Weights of a small transformer language model: 17.7M parameters, learned positions.
MLP neurons of a small language model. Each row is named by its layer, matrix (up: input weights) and neuron, and shows model dimensions 48-175. Each number is 50 + 12 x the weight over its row's rms, rounded and kept within 0 to 99.
After each neuron's rows, "fires on" lists the tokens most often at its 100 highest values on Wikipedia text that the model never trained on.

L2.up1212:63 44 55 42 38 40 48 45 44 64 50 56 49 45 43 44 46 40 38 42 67 39 21 63 37 34 54 50 41 57 45 45 49 54 32 72 52 37 40 44 43 60 70 56 56 51 64 48 58 46 53 63 57 39 51 46 65 46 57 60 32 44 46 61 51 58 55 45 37 41 65 53 62 47 69 37 29 53 36 42 61 49 53 60 34 31 53 32 47 55 53 47 53 60 27 60 51 42 59 37 66 59 59 38 15 53 64 59 56 47 48 40 58 48 51 63 58 56 34 66 61 44 43 64 58 74 39 49
fires on: " for", " includes", ":", " Total", " with", " offers"

L2.up733:53 31 42 59 55 44 64 75 39 30 43 56 51 50 35 43 62 50 54 52 30 45 48 61 54 58 42 39 54 46 44 43 73 49 58 52 33 47 36 49 49 38 67 65 51 36 54 52 57 43 38 42 45 44 65 42 59 56 65 59 52 32 48 53 44 49 55 69 59 52 59 66 56 54 58 63 54 40 64 45 43 33 36 55 57 39 65 48 29 62 65 58 44 39 47 48 52 36 79 46 39 54 57 55 48 59 48 61 78 42 51 28 52 50 48 52 45 65 30 63 24 41 39 39 46 63 22 60
fires on: " |", "-", " early"

L3.up662:46 48 36 51 40 49 22 55 53 53 49 42 50 54 44 34 62 55 43 62 58 58 53 58 25 68 54 50 52 30 59 44 42 40 51 49 71 60 56 46 40 42 70 29 53 56 49 51 22 61 62 30 66 47 61 68 60 63 53 56 53 40 60 54 34 67 43 29 55 37 74 45 38 55 57 69 34 55 53 54 44 56 34 66 20 48 60 51 45 64 44 74 34 46 54 49 47 62 53 48 44 69 67 50 50 51 53 52 44 39 71 60 53 37 34 42 38 32 65 43 36 42 57 27 50 77 60 51
fires on: ":", "E", " of", " and", "-"

L2.up440:43 33 46 45 54 14 38 63 52 63 46 57 52 59 30 16 67 60 40 28 41 40 60 42 52 62 58 60 35 36 33 49 39 40 42 48 61 44 41 76 47 50 71 46 42 56 45 53 70 48 39 59 39 69 54 51 33 45 71 33 56 37 47 32 42 56 59 35 36 37 81 35 37 65 49 44 67 57 40 07 32 45 49 53 64 47 33 34 72 53 43 48 65 68 48 33 31 47 48 49 74 62 57 28 50 42 56 48 63 37 57 47 38 65 67 55 47 47 53 62 56 41 39 55 62 53 67 45
fires on: ";", " to", " on", " by", ".", " because"

L6.up944:58 33 49 53 42 47 49 54 61 28 64 48 59 59 56 42 51 49 59 33 38 35 42 49 54 62 62 53 57 40 52 63 72 51 43 47 41 53 45 55 50 54 56 38 46 17 47 27 45 65 57 35 51 53 39 43 67 41 47 30 72 49 62 56 41 56 64 51 67 60 59 48 68 64 47 38 47 40 62 36 41 45 42 60 44 53 47 66 44 57 65 51 24 48 57 48 61 54 48 46 43 70 73 41 67 43 39 36 44 52 60 24 32 56 28 43 55 52 31 35 20 56 42 63 51 42 32 49
fires on: "\n", ",", " and", ";", " |", " "

L2.up326:32 34 43 55 52 57 38 51 44 41 40 64 39 39 46 28 54 56 37 53 56 34 43 59 66 61 49 42 74 42 56 60 64 54 55 68 48 52 20 47 48 40 42 50 58 74 37 55 45 65 67 63 39 61 55 53 60 67 37 38 56 30 64 39 38 46 49 66 70 69 50 60 47 39 36 49 68 46 34 66 39 47 57 47 49 59 46 28 74 63 56 55 37 64 42 54 49 48 57 49 51 72 50 46 60 42 51 51 35 53 59 55 44 48 44 37 50 56 52 53 58 41 47 67 76 62 25 54
fires on: " be", " place", " been", " up", " down", " on"

L3.up690:48 35 59 36 56 52 55 41 59 58 60 66 41 48 40 70 59 51 58 27 52 45 49 53 50 55 69 25 50 40 33 31 32 73 62 41 75 39 54 55 25 64 54 40 80 45 69 61 45 52 41 71 64 54 69 40 34 58 45 60 37 68 54 38 49 49 38 62 35 48 46 63 41 46 52 61 31 46 58 37 29 38 49 76 44 41 69 53 52 51 53 42 36 52 29 52 33 50 51 59 56 72 55 47 66 57 26 22 43 60 47 56 44 49 30 57 54 39 48 51 68 44 48 57 38 44 51 44
fires on: " 17", "18", " 18", " 16", " 12", " 15"

L6.up918:34 26 30 64 60 42 50 58 49 46 64 53 37 50 46 32 43 62 50 38 54 52 43 55 29 73 49 47 63 48 36 53 51 62 44 35 46 57 45 58 57 34 45 54 45 44 58 70 40 36 53 65 75 45 45 35 65 59 51 58 62 33 67 57 36 80 56 53 56 50 41 45 72 43 22 40 42 46 30 25 27 59 51 54 53 41 45 20 39 52 51 64 54 59 47 29 37 35 63 47 66 62 64 56 59 42 43 38 52 59 43 52 49 49 42 39 54 51 50 37 59 66 38 67 50 41 64 52
fires on: " be", " can", " also", " is", " been", " may"

L6.up781:31 65 43 44 48 40 41 54 45 81 47 46 52 39 34 68 70 49 35 43 61 48 47 54 48 51 64 40 68 61 73 39 46 51 53 63 50 53 48 56 45 42 57 50 59 37 42 68 53 37 63 55 51 38 64 54 65 77 70 57 72 47 49 53 36 55 62 33 58 52 54 38 55 50 23 56 45 54 32 38 51 65 50 79 52 59 48 44 50 55 34 51 29 71 90 46 47 58 56 55 35 48 36 65 46 47 43 44 46 33 53 53 40 53 42 50 62 59 47 59 29 43 52 63 49 47 71 54
fires on: " the", ",", " as", "),", " it", " now"

L2.up588:51 57 31 43 55 38 53 32 43 44 42 20 50 51 59 37 60 58 47 29 68 45 43 44 51 65 56 45 52 56 49 37 46 57 60 56 40 46 29 58 47 59 47 75 44 31 58 30 51 72 48 41 39 40 26 60 58 63 65 39 52 30 49 74 35 59 53 35 40 41 55 54 40 57 11 37 52 20 34 34 55 31 53 59 41 43 38 44 58 61 53 48 78 51 52 47 56 38 33 68 61 50 46 59 51 42 45 69 65 67 51 59 33 49 45 60 45 35 58 69 43 58 63 62 59 49 30 45
fires on: "/", "j", "c", "st", " and", " co"

L2.up146:79 46 39 72 64 41 53 44 47 59 44 57 55 40 36 40 60 55 63 30 38 25 51 73 59 38 64 24 53 50 68 42 39 61 48 49 36 30 68 45 37 90 63 48 58 50 46 55 55 41 49 44 37 48 58 60 57 17 40 47 55 69 56 22 40 41 62 44 67 36 53 58 44 58 39 40 53 49 36 51 51 65 45 58 71 56 47 37 50 57 56 42 27 79 51 67 38 62 40 54 57 41 74 46 27 27 44 65 35 49 60 57 42 58 49 44 54 55 49 68 49 55 80 58 41 47 52 44
fires on: " (", " /", " 116", " Total", " code"

L2.up246:52 49 57 61 39 47 48 70 66 46 38 49 43 48 44 52 49 48 68 42 36 46 41 59 52 38 60 57 63 23 38 34 62 57 52 55 41 25 36 68 55 48 35 40 51 50 39 52 63 44 33 27 43 55 70 37 39 61 57 84 65 31 48 39 51 41 34 43 58 33 52 60 39 40 50 48 52 48 63 45 51 52 38 44 50 53 53 46 31 67 61 42 56 47 54 42 57 72 53 53 49 53 64 34 39 35 43 44 69 92 65 40 54 40 53 28 41 46 58 34 54 42 28 41 43 38 26 53
fires on: "\n", " |", "ub", "M", "N", " Region"

L3.up189:41 63 44 34 42 73 56 62 45 18 28 68 32 64 57 47 49 41 53 47 76 55 52 55 45 78 43 38 43 32 54 48 55 57 72 49 45 56 41 70 61 41 36 55 37 48 41 44 40 47 64 55 51 51 43 49 63 58 55 42 55 30 43 61 41 50 58 85 25 50 50 48 34 41 47 58 47 43 46 35 37 46 26 41 65 50 65 48 31 47 48 42 50 35 65 62 70 42 41 59 38 52 45 61 60 72 47 43 57 37 49 53 65 51 49 50 36 43 55 49 42 44 42 58 66 61 29 48
fires on: " |", ":", "it", " -"

L3.up199:32 50 41 31 68 32 58 50 71 55 47 59 54 30 47 46 54 39 42 48 52 49 47 41 47 62 36 62 49 64 55 53 64 53 61 62 40 40 41 56 36 65 47 45 40 76 49 40 50 32 62 58 51 38 58 61 48 53 71 40 81 54 49 45 68 51 50 70 66 72 47 44 41 41 55 60 32 49 38 47 48 42 59 31 56 56 53 60 49 57 48 54 44 50 57 63 59 65 30 28 57 41 59 57 49 65 44 65 51 71 44 33 28 39 25 54 54 47 47 55 54 53 48 72 63 55 70 59
fires on: ",", " and", " as"

L2.up562:44 56 42 29 54 29 29 39 54 56 42 52 48 47 57 43 74 52 58 21 54 56 46 49 36 60 53 54 54 64 61 52 52 43 33 43 35 42 43 40 61 69 44 53 52 42 52 63 56 41 38 53 57 41 45 41 48 50 28 30 52 45 66 40 52 78 53 44 45 49 50 53 43 69 61 49 54 72 45 46 51 36 55 46 68 59 37 57 38 38 45 68 20 51 59 40 59 47 46 45 44 52 82 43 68 55 46 48 65 55 38 48 66 70 64 71 66 42 48 51 47 63 50 36 53 63 61 46
fires on: " as", " role", "/", " by", " this", " /"

L3.up808:53 63 65 44 45 48 82 52 54 56 58 27 84 37 69 55 50 37 35 41 37 53 51 49 51 57 51 51 56 41 52 55 65 47 61 70 48 44 70 59 57 48 46 59 52 38 54 32 61 32 67 54 58 66 55 42 35 54 51 44 57 40 45 57 20 33 34 55 48 63 61 25 41 51 44 57 55 44 54 61 40 64 49 62 59 65 40 40 36 45 72 39 42 47 50 53 52 48 52 34 76 60 64 45 39 40 39 40 52 68 52 50 36 50 19 37 36 42 46 79 40 52 70 57 50 48 50 41
fires on: " and", " to", "w", " but"

L6.up444:69 63 43 51 50 61 50 22 48 61 51 61 48 29 23 51 67 36 49 56 53 68 52 48 42 41 50 71 56 41 40 46 54 56 44 59 40 35 38 53 56 47 52 45 39 45 40 51 62 55 31 27 64 30 54 53 64 58 61 43 66 55 61 65 25 60 40 45 46 48 60 42 63 57 73 71 31 64 68 61 68 36 66 48 41 71 66 52 57 64 44 69 58 41 69 49 53 45 57 58 29 64 39 56 48 47 43 59 51 57 53 34 54 42 53 31 43 43 66 60 40 54 50 65 48 47 49 30
fires on: " and", " which", "-", "|", " that", " |"

L6.up331:51 47 56 46 66 41 46 55 53 53 50 63 68 34 42 36 62 54 36 50 50 69 47 60 31 50 56 58 49 36 50 55 15 57 44 42 60 58 59 63 46 32 49 51 68 37 58 53 27 33 36 51 52 59 41 64 39 64 59 53 55 52 42 45 54 44 52 44 51 42 63 78 40 63 34 53 16 55 51 47 46 57 55 54 52 62 48 56 62 39 34 46 63 42 51 74 72 51 50 71 56 62 45 39 42 42 55 42 42 72 38 50 41 53 55 42 43 29 44 64 44 41 65 58 32 40 64 43
fires on: "–", "18", " 16", " 17", "19", "n"

L6.up3:55 45 40 50 39 39 38 45 33 61 49 55 58 53 55 40 55 34 50 39 60 48 74 42 60 64 54 50 40 44 41 54 69 42 30 64 48 51 31 56 43 48 47 16 61 50 36 45 30 53 62 34 54 55 62 29 54 55 51 58 53 43 62 52 62 52 61 29 68 58 65 25 60 75 41 55 39 41 42 74 42 51 73 54 38 43 26 80 48 46 54 42 31 49 65 44 49 57 36 46 40 66 57 67 40 30 47 47 70 37 62 73 49 74 28 69 52 56 66 58 25 31 47 58 44 66 36 53
fires on: " and", " after", " |", " years"

L2.up609:66 54 60 46 39 20 46 73 56 42 46 55 52 62 53 25 66 54 55 46 36 42 51 56 62 50 78 22 51 52 74 57 57 42 55 46 49 36 66 43 40 16 55 42 50 57 54 49 58 44 41 58 40 61 57 56 67 59 55 33 58 27 47 43 39 54 54 51 45 35 57 56 61 61 31 36 42 66 22 21 39 66 58 53 62 51 36 37 51 51 52 43 54 61 56 33 22 61 16 66 41 55 56 45 48 45 65 41 42 27 55 56 68 47 50 44 31 55 90 52 54 43 62 45 52 67 50 46
fires on: " \"", " on", " Young", " to", "ing", " four"

L6.up1162:40 49 47 27 53 51 45 57 51 49 34 35 65 66 49 57 52 43 47 54 50 59 57 33 47 64 44 44 39 53 72 69 68 55 61 63 54 56 33 72 51 32 41 45 49 51 40 38 58 41 39 56 68 38 70 44 50 67 58 69 82 45 47 40 36 35 48 56 47 71 68 52 51 61 49 62 43 48 25 42 46 43 50 43 56 40 33 56 58 39 59 41 30 75 49 27 65 44 50 54 50 72 52 42 60 38 47 45 61 54 39 56 27 53 34 52 40 53 65 52 34 44 57 71 65 56 31 68
fires on: ",", " and"

L3.up383:51 59 49 45 62 25 46 50 55 70 55 21 32 39 48 28 70 39 60 52 48 64 60 50 46 77 67 56 39 55 42 66 46 68 38 49 36 48 43 65 55 57 59 62 64 44 50 64 75 48 30 47 60 50 53 56 41 61 70 48 75 29 66 57 49 32 39 43 65 51 42 48 40 48 31 89 48 53 58 52 51 51 65 55 53 67 42 37 56 50 63 62 62 51 45 51 60 57 47 56 69 46 60 44 36 28 67 56 48 43 57 55 33 53 38 45 45 66 46 55 48 65 56 49 36 29 51 61
fires on: " and", ",", " or", "/"